MLP neurons of a small language model. Each row is named by its layer, matrix (gate and up: input weights) and neuron, and shows model dimensions 336-463. Each number is 50 + 12 x the weight over its row's rms, rounded and kept within 0 to 99. A neuron's up and down rows have the sign that makes its largest values positive.
A block is one neuron, or neurons of one layer that tend to fire together. After each block is what it responds to, as a language model described it from the Wikipedia text at the highest values.

L6.gate485:45 57 64 55 62 73 50 36 52 37 53 44 52 38 57 50 54 49 50 42 74 46 41 53 48 48 54 58 67 46 58 33 51 48 47 64 24 38 46 51 65 47 55 52 65 35 54 27 60 49 47 58 61 38 60 48 54 67 33 69 59 49 50 47 35 56 51 20 51 78 43 29 42 51 51 35 52 37 66 26 70 40 47 53 37 58 79 54 51 55 53 43 54 42 51 53 51 43 28 40 47 41 47 50 64 50 40 52 39 45 46 58 60 88 52 40 57 50 46 58 35 50 40 68 31 51 49 62
L6.up485:36 43 61 47 46 46 36 68 45 51 51 44 39 30 62 41 53 53 40 57 46 26 46 45 44 47 52 55 55 40 34 34 35 28 55 54 59 42 52 55 67 37 63 44 66 62 43 50 55 50 68 56 33 68 33 72 49 47 38 64 62 35 42 66 54 32 76 42 47 50 43 54 55 45 64 42 49 67 41 38 36 44 58 24 72 54 58 43 37 49 21 31 43 49 48 52 51 42 42 68 29 39 36 49 53 38 51 58 44 60 43 43 47 51 63 52 56 56 49 36 40 33 45 57 60 49 55 46
L6.gate644:38 55 41 32 60 54 13 46 47 61 76 48 53 52 51 64 43 52 58 45 49 56 43 48 31 60 51 20 37 36 47 41 56 48 52 58 50 50 48 52 59 81 39 46 51 27 51 40 37 57 50 42 32 69 59 59 57 52 54 58 67 67 59 49 25 33 45 54 46 49 46 57 51 54 41 57 69 47 58 36 52 40 48 45 52 30 71 62 30 33 34 72 46 42 35 47 54 53 28 39 37 30 56 45 70 45 42 39 51 43 54 36 36 63 58 27 58 50 64 40 52 37 33 74 70 45 36 82
L6.up644:60 59 53 37 44 42 38 33 71 64 58 64 53 63 38 58 46 50 58 32 40 69 61 51 49 39 61 40 69 43 63 51 45 67 55 38 55 44 66 64 59 51 49 47 43 30 50 50 42 33 59 31 63 69 39 60 48 51 49 66 69 44 52 56 60 55 62 61 41 37 48 73 63 59 39 38 49 49 61 41 48 55 51 66 43 53 41 87 55 49 51 44 31 58 55 40 78 45 45 41 56 50 65 46 68 61 46 66 33 59 41 57 74 54 50 44 67 58 62 51 53 37 41 60 55 60 52 45
L6.gate704:38 54 41 46 24 71 46 57 42 53 72 40 46 44 41 69 62 59 47 57 56 58 47 46 47 50 60 40 57 35 56 62 42 39 58 62 37 40 37 67 63 37 44 36 44 21 59 29 63 67 59 56 59 55 71 40 52 51 75 58 62 73 37 32 59 48 49 65 48 62 68 47 80 47 63 42 39 42 56 53 44 43 32 54 73 54 53 56 41 55 52 54 47 53 67 42 38 33 50 68 55 36 53 54 52 71 61 54 40 43 58 64 27 28 52 41 37 76 68 24 44 31 56 36 31 33 56 60
L6.up704:26 50 50 48 46 59 52 67 27 57 52 69 50 44 45 53 67 33 61 51 50 48 58 58 39 54 53 45 58 35 36 39 52 58 56 66 54 39 35 33 49 28 53 54 53 64 66 54 66 48 39 42 44 64 55 43 61 57 51 49 56 63 34 63 46 54 63 44 43 68 50 78 49 46 34 34 56 48 49 50 45 67 50 28 65 58 56 49 46 44 34 59 68 56 64 36 39 27 53 41 33 46 42 60 24 44 35 45 52 58 62 37 53 67 43 42 25 56 37 60 54 46 54 49 35 52 49 44
L6.gate1278:67 50 46 62 52 72 39 48 39 44 49 18 65 48 43 55 64 34 50 59 55 69 40 60 34 23 50 75 43 49 56 49 51 56 44 57 45 56 54 42 37 25 43 45 50 41 69 32 26 28 62 70 47 52 38 73 44 64 41 56 53 43 45 49 64 53 47 53 68 43 48 74 51 30 36 41 63 44 32 75 40 53 69 56 51 42 34 58 47 49 50 66 33 46 65 46 40 51 36 37 60 30 40 51 49 31 59 48 65 31 55 42 50 52 65 52 54 47 39 38 56 48 34 59 47 17 56 48
L6.up1278:29 56 58 57 46 52 46 47 27 70 46 46 33 29 53 58 58 55 44 38 55 41 76 43 53 46 58 54 54 52 59 45 56 36 72 49 56 45 46 56 62 41 56 61 38 48 68 30 52 49 30 73 53 34 73 68 53 56 56 54 49 39 50 52 69 53 44 24 52 42 54 56 77 51 52 39 59 36 67 24 59 52 41 68 62 54 54 54 55 54 48 57 45 43 43 67 44 38 61 67 71 52 38 45 49 57 46 72 36 34 57 38 35 66 67 37 55 54 41 16 48 39 53 64 18 45 44 49
Start of Italian/Romanian names. First token or syllable of Italian, Romanian or Slavic names, mostly given names, in lists or after commas, dashes and "led by", e.g. N·apoli, S·ergio, C·ristian.

L6.gate367:58 57 46 56 23 50 62 47 55 53 25 52 38 53 64 50 64 47 59 49 37 52 31 50 54 42 29 31 35 39 37 41 49 41 71 46 45 49 35 50 44 28 43 26 59 48 64 63 38 45 59 38 63 57 59 57 11 31 44 50 47 52 42 61 46 53 36 44 36 53 59 57 40 66 47 55 39 58 74 67 59 54 32 58 50 49 66 50 42 42 41 56 47 44 57 54 34 61 44 49 44 59 42 62 68 52 32 58 56 53 37 33 54 42 68 51 60 51 47 71 71 38 51 46 52 67 41 56
L6.up367:51 61 71 53 41 43 52 51 72 52 32 48 33 64 56 54 51 70 55 47 51 22 83 43 77 66 60 54 51 44 69 41 62 67 44 44 82 68 59 52 40 40 38 38 42 49 65 55 52 34 46 51 44 66 42 30 45 38 72 38 43 67 39 60 52 51 44 20 45 50 48 32 59 43 44 48 36 46 55 63 49 56 58 75 51 60 40 59 44 59 67 53 49 52 56 51 47 46 53 37 75 68 37 36 56 56 55 52 49 86 40 45 63 77 55 57 50 34 45 65 70 60 35 58 52 59 70 50
L6.gate925:44 49 65 41 43 68 46 45 42 50 46 67 63 69 45 47 35 56 32 55 76 51 41 62 43 56 59 58 34 58 52 46 46 52 39 44 24 71 46 59 83 47 44 39 67 49 38 59 65 61 55 53 55 47 44 54 67 62 69 44 47 57 43 41 41 64 58 36 47 73 73 43 47 49 42 58 62 42 44 42 33 59 50 23 34 65 64 59 53 49 54 36 27 35 33 49 34 42 64 43 58 46 17 61 45 43 63 45 48 55 43 56 47 52 26 37 55 59 43 40 40 45 27 24 64 56 41 60
L6.up925:46 45 42 61 77 56 54 63 66 40 68 45 55 40 68 71 49 57 46 48 44 36 46 33 37 55 51 52 45 34 49 29 38 60 57 54 59 42 57 30 39 59 43 41 63 56 80 45 48 54 36 51 41 55 50 34 68 43 47 40 33 59 45 60 53 21 32 45 51 45 62 46 66 62 51 23 54 49 53 69 49 45 29 44 69 82 45 61 47 40 43 39 59 52 34 50 63 50 35 53 41 31 34 60 40 80 23 60 44 39 70 52 46 60 54 61 42 57 49 46 42 86 49 57 33 50 31 61
L6.gate1593:58 29 55 62 48 43 60 50 50 40 42 42 52 65 69 56 49 49 67 56 44 72 50 53 50 44 58 57 42 65 46 52 46 33 48 37 50 55 53 46 39 52 56 54 41 35 44 59 39 46 51 30 21 42 52 57 51 55 64 26 30 58 68 49 63 57 47 45 61 51 51 39 26 56 51 32 49 42 42 49 36 59 54 66 49 55 35 72 53 57 55 41 38 36 50 58 45 71 52 37 53 60 68 45 59 52 24 71 66 40 49 68 40 59 42 59 64 48 37 41 67 30 42 40 42 55 55 40
L6.up1593:53 46 25 52 45 73 49 38 50 41 37 43 68 40 66 40 27 63 39 38 64 34 53 33 46 59 37 49 42 28 69 53 49 52 37 59 41 44 48 42 38 40 27 72 40 58 47 53 48 39 55 31 34 31 48 53 53 54 61 52 50 46 47 78 63 44 31 37 46 44 50 30 80 43 57 47 45 46 62 50 44 63 50 54 29 54 44 59 50 41 68 60 50 65 42 66 57 36 47 47 55 60 46 54 63 61 68 43 40 53 29 48 53 49 30 57 42 68 50 72 46 50 57 63 67 62 61 42
L6.gate1923:37 66 42 80 62 62 61 58 55 51 50 62 34 53 55 54 56 19 37 56 28 22 35 59 51 57 53 44 36 77 53 45 71 41 29 55 75 52 52 43 53 55 34 34 64 43 58 40 41 56 79 33 34 48 44 53 58 36 42 51 45 54 53 62 48 55 41 15 23 42 50 60 50 29 59 50 37 46 42 48 41 53 42 43 42 51 79 38 36 47 52 58 48 54 56 56 47 43 66 66 54 50 47 53 50 52 46 42 50 57 41 56 40 46 49 50 63 55 47 41 40 24 61 26 72 55 52 64
L6.up1923:56 58 43 57 50 26 42 50 65 52 37 44 48 76 51 40 22 62 61 48 59 41 65 46 61 57 49 70 54 43 54 57 27 34 55 65 47 42 64 71 67 64 70 52 29 52 67 46 38 66 38 32 47 54 75 54 73 44 39 57 64 55 66 49 45 41 26 52 32 39 59 41 30 74 54 66 51 43 59 58 48 51 57 28 49 51 48 55 31 57 27 60 57 64 45 36 34 54 48 45 33 54 45 31 64 47 32 49 71 56 50 56 45 33 69 47 36 63 31 50 25 47 42 37 50 50 30 17
Match score separators. The token right before a match score in sports results and tables, such as the team name before "3 - 1", the dash in "4–3", or " in a " before "1–1 draw".

L5.gate41:40 50 53 46 77 36 68 59 45 31 39 55 42 54 67 45 43 50 38 53 61 41 47 49 59 37 47 61 49 45 52 62 38 44 40 66 54 48 49 68 63 51 51 46 55 56 52 39 60 70 34 47 49 30 43 51 47 40 52 50 48 42 40 49 56 43 70 40 39 34 40 51 47 51 60 64 54 45 46 75 38 50 45 33 50 50 41 74 49 69 44 76 44 59 42 62 16 38 52 76 59 40 42 56 51 24 48 41 58 30 53 48 23 39 62 63 56 37 22 47 54 38 53 52 53 63 46 46
L5.up41:41 53 31 48 48 50 62 48 72 40 45 57 42 53 49 54 72 72 40 65 44 57 67 50 26 50 58 42 58 42 65 68 68 48 42 43 47 45 49 35 51 64 42 52 66 69 68 65 24 46 52 50 52 73 41 56 61 54 66 46 53 62 54 40 55 72 73 26 44 57 55 66 55 51 29 43 29 51 36 46 42 55 40 46 54 46 43 42 41 32 52 59 42 51 22 52 57 49 51 46 58 57 52 34 38 59 47 29 54 48 49 51 54 30 43 57 46 34 52 38 67 45 49 31 56 53 46 54
Before sports team/league names. Sports text tokens right before a club or league name: season cells, score digits, or words like joined, against, in the.

L7.gate182:49 58 48 42 58 57 52 46 58 28 29 52 45 42 32 33 25 27 57 57 43 39 60 40 36 44 36 54 72 62 46 48 47 57 67 48 47 62 48 45 64 70 58 33 52 58 48 42 32 41 58 41 61 53 45 62 61 61 87 55 52 44 57 47 52 43 40 46 40 53 57 59 61 70 61 45 48 43 31 52 44 55 34 55 55 26 54 37 57 51 62 51 56 67 58 45 67 36 51 61 53 27 61 42 45 55 70 50 51 42 64 48 51 50 42 53 71 55 27 67 41 54 54 44 48 67 37 54
L7.up182:56 36 80 41 47 52 71 54 41 47 57 70 50 48 55 60 50 40 54 59 56 37 61 50 52 39 45 52 50 54 37 66 41 41 51 29 70 58 61 77 68 53 65 54 51 24 58 41 48 48 55 62 47 56 43 43 42 55 46 79 35 44 56 45 85 41 29 42 40 39 74 60 58 39 35 48 49 55 48 69 38 50 32 47 62 27 43 52 51 61 45 59 57 38 41 49 48 40 49 44 37 59 72 43 68 66 65 42 53 88 52 61 61 49 43 52 63 57 43 48 55 47 60 49 50 59 30 50
L7.gate1202:44 56 51 65 48 59 53 60 40 65 44 42 32 41 50 48 37 54 31 39 57 48 44 47 64 24 60 57 58 35 54 37 64 50 63 48 46 76 34 49 62 35 52 43 39 58 44 65 52 38 54 49 37 38 83 49 48 33 44 71 39 31 59 57 32 72 48 53 37 42 50 62 45 32 44 44 59 46 24 55 53 68 32 47 58 38 70 57 56 55 46 44 29 35 56 56 54 60 67 49 53 43 41 78 53 46 35 47 57 46 66 50 39 45 75 68 54 50 59 50 45 29 51 50 58 66 41 27
L7.up1202:49 58 71 62 67 36 44 56 57 51 40 69 43 39 55 44 44 57 40 48 46 33 41 42 55 40 49 32 48 46 57 55 41 66 53 48 57 54 47 42 47 46 60 62 48 67 72 50 45 52 66 35 48 57 61 39 48 50 41 58 51 57 43 66 49 60 62 29 62 61 42 41 47 43 62 54 45 47 54 71 33 80 40 62 20 41 62 47 48 37 49 48 71 49 49 53 44 35 51 45 53 66 39 71 64 52 58 36 86 32 58 42 57 43 52 45 93 46 66 51 56 50 36 68 38 59 53 47
L7.gate1704:53 59 51 76 59 77 55 58 33 43 63 58 36 37 57 31 55 40 44 45 77 54 26 51 41 45 66 24 49 50 32 22 56 53 40 29 77 60 43 65 59 40 53 68 64 50 54 43 25 54 62 45 68 46 46 59 62 46 47 63 43 52 58 76 48 45 45 46 34 65 57 77 48 70 55 62 63 54 53 61 63 43 59 79 49 44 61 69 62 59 49 46 30 51 62 61 48 80 47 70 51 51 36 56 65 43 55 60 55 51 53 31 45 68 50 59 65 38 54 53 46 51 40 82 23 32 33 34
L7.up1704:52 39 54 61 58 59 32 65 36 41 51 63 32 58 61 57 44 43 30 50 56 61 54 41 58 28 65 54 58 59 52 69 43 51 54 58 64 66 88 45 52 45 32 84 50 38 55 55 43 43 54 72 57 67 48 46 52 65 59 60 59 29 47 42 52 71 56 32 63 77 38 61 37 51 45 38 96 41 50 50 70 55 46 45 54 62 57 75 47 45 53 44 43 60 40 59 46 52 28 69 80 81 52 56 71 35 50 68 48 53 53 66 22 53 59 52 59 37 45 24 54 61 49 61 33 43 51 49
L7.gate1946:65 64 62 45 41 60 58 42 56 50 50 41 49 33 35 64 40 40 63 66 34 49 57 48 41 50 54 30 67 46 57 44 56 28 52 51 58 38 30 39 62 10 46 64 52 41 65 64 67 54 59 55 64 49 57 49 57 49 61 56 49 45 45 58 47 33 55 58 68 47 62 51 57 71 53 66 70 44 50 86 60 76 47 61 56 62 61 44 51 49 51 43 45 67 73 46 50 55 47 57 45 25 40 61 56 54 55 63 32 69 43 43 52 42 45 40 33 57 41 55 63 54 44 48 27 62 65 28
L7.up1946:60 69 70 63 41 64 68 34 27 38 69 41 59 33 35 39 59 59 44 49 55 60 31 57 63 46 58 44 32 45 31 46 54 73 71 48 28 41 48 56 64 33 44 61 61 50 65 40 57 59 49 39 45 39 40 40 57 48 36 50 46 43 53 30 58 68 54 78 69 69 69 60 49 69 55 26 73 53 62 59 59 43 33 42 32 63 47 47 32 41 72 56 29 33 24 56 24 54 46 35 74 53 35 53 33 33 60 38 64 51 55 31 37 62 64 55 59 55 52 28 58 39 38 54 43 28 39 60
List-entry name continuation. Separators and first word-pieces of foreign proper names in lists and tables (sports, elections, casts), e.g. Pad|ova, El Salvador, pipes before vote totals.

L7.gate542:38 39 59 37 50 68 44 52 52 38 44 62 40 47 75 39 43 27 24 72 46 49 42 41 51 69 56 47 53 66 43 38 33 55 38 68 35 48 72 49 51 64 31 48 51 58 52 56 57 35 62 45 68 56 55 34 66 31 58 54 48 78 41 54 65 43 33 64 58 66 63 62 56 47 26 35 48 52 56 42 39 53 28 49 54 52 43 69 53 45 53 62 44 67 49 69 69 52 47 58 58 56 51 50 59 44 51 65 51 55 48 48 32 23 56 52 52 50 24 49 67 60 24 47 51 58 42 63
L7.up542:58 49 41 74 48 57 21 54 45 34 38 39 59 48 50 32 43 66 70 47 63 52 45 69 58 45 47 59 27 44 66 69 72 24 50 49 73 60 47 61 42 57 42 40 51 78 62 63 47 31 61 57 45 52 54 63 67 47 71 53 74 58 45 51 68 79 58 52 34 42 41 57 53 57 38 58 33 60 48 60 31 36 39 30 62 47 48 50 75 40 43 53 24 48 64 58 50 25 61 52 71 32 56 40 46 48 51 69 47 64 66 63 60 49 55 61 44 51 63 64 49 51 57 45 46 55 50 39
L7.gate1427:48 43 50 48 42 54 49 57 58 70 60 57 59 27 66 57 51 55 43 66 62 49 36 44 70 37 75 78 27 60 50 57 43 44 48 55 54 50 61 53 54 80 48 45 41 47 45 47 42 19 46 60 67 54 62 46 66 23 43 43 57 44 44 59 29 41 58 37 61 48 43 53 51 37 50 39 57 53 46 71 43 52 44 36 24 25 66 46 61 58 40 64 45 77 57 44 41 45 58 56 50 72 56 40 65 47 51 43 48 68 56 48 65 51 50 59 42 44 48 44 58 48 35 35 57 42 47 29
L7.up1427:51 42 52 39 66 52 38 40 48 52 53 62 54 30 60 36 34 45 20 68 49 42 60 72 46 66 54 48 52 51 59 49 44 53 64 45 31 53 51 66 36 46 42 57 45 59 48 40 57 48 46 53 47 37 47 35 50 41 29 61 84 59 70 62 54 39 65 55 65 37 49 69 48 49 54 74 43 39 53 53 46 71 53 54 66 58 69 40 59 62 48 38 51 62 67 59 65 59 63 35 64 13 39 16 54 22 51 57 45 49 44 59 32 40 46 46 36 52 45 51 37 50 68 68 37 48 41 31
L7.gate1901:43 61 67 67 39 42 54 50 35 54 44 53 32 62 66 45 44 49 57 48 55 40 44 54 70 62 64 27 29 43 41 42 48 57 47 33 50 54 61 45 72 45 23 33 57 58 56 74 63 63 58 36 46 48 71 50 49 53 41 56 47 52 51 80 57 56 21 45 68 65 60 39 45 45 55 54 51 49 31 61 60 42 51 44 58 50 57 44 62 53 55 58 48 61 63 60 42 62 23 69 60 49 61 53 46 59 43 75 70 36 56 46 59 57 51 38 55 53 56 52 69 59 48 51 66 44 47 59
L7.up1901:60 32 58 33 58 40 51 44 35 61 17 39 29 33 53 19 65 52 76 76 47 37 46 47 62 58 46 77 28 71 36 55 47 52 47 39 54 55 44 45 55 48 57 38 64 70 72 28 42 51 44 46 47 30 51 52 31 25 43 56 39 58 44 52 56 53 58 36 72 46 69 51 48 38 49 53 46 47 34 77 56 60 50 59 29 43 53 51 37 83 60 69 41 50 64 28 65 44 59 54 47 47 68 56 58 44 37 59 35 46 62 35 52 40 43 69 34 48 52 55 39 35 62 35 31 51 50 59
L7.gate1999:58 45 43 61 47 38 31 46 32 43 65 55 43 55 52 60 44 50 42 39 50 60 54 46 43 56 67 38 35 39 74 52 53 42 57 31 57 56 63 53 37 40 22 65 47 37 47 81 75 36 58 55 45 48 51 49 60 42 57 54 73 33 43 63 45 54 64 46 69 25 47 54 42 60 42 51 55 54 75 62 58 47 40 55 81 49 48 61 39 18 53 54 36 50 47 42 55 55 38 66 69 42 28 66 36 29 56 47 52 64 50 47 43 37 50 34 65 55 52 36 39 44 43 50 55 55 31 32
L7.up1999:40 47 77 63 57 39 40 31 36 69 65 42 44 53 48 37 53 43 47 38 28 40 43 38 71 38 55 53 40 33 17 67 45 42 50 58 41 54 40 46 40 38 55 57 53 61 48 52 52 51 51 72 59 51 56 46 36 33 30 36 27 55 43 40 45 48 40 68 39 76 52 47 56 41 40 33 42 48 61 40 60 47 64 35 54 85 49 41 51 42 66 37 55 32 55 45 43 80 43 49 53 30 68 46 42 30 53 51 44 55 53 52 76 30 56 52 29 57 52 49 33 50 40 44 43 21 49 49
Numeric-field starts. First digits of numbers and the separators just before them (pipes, commas, dashes, decimal points) in tables, scores, dates and lists.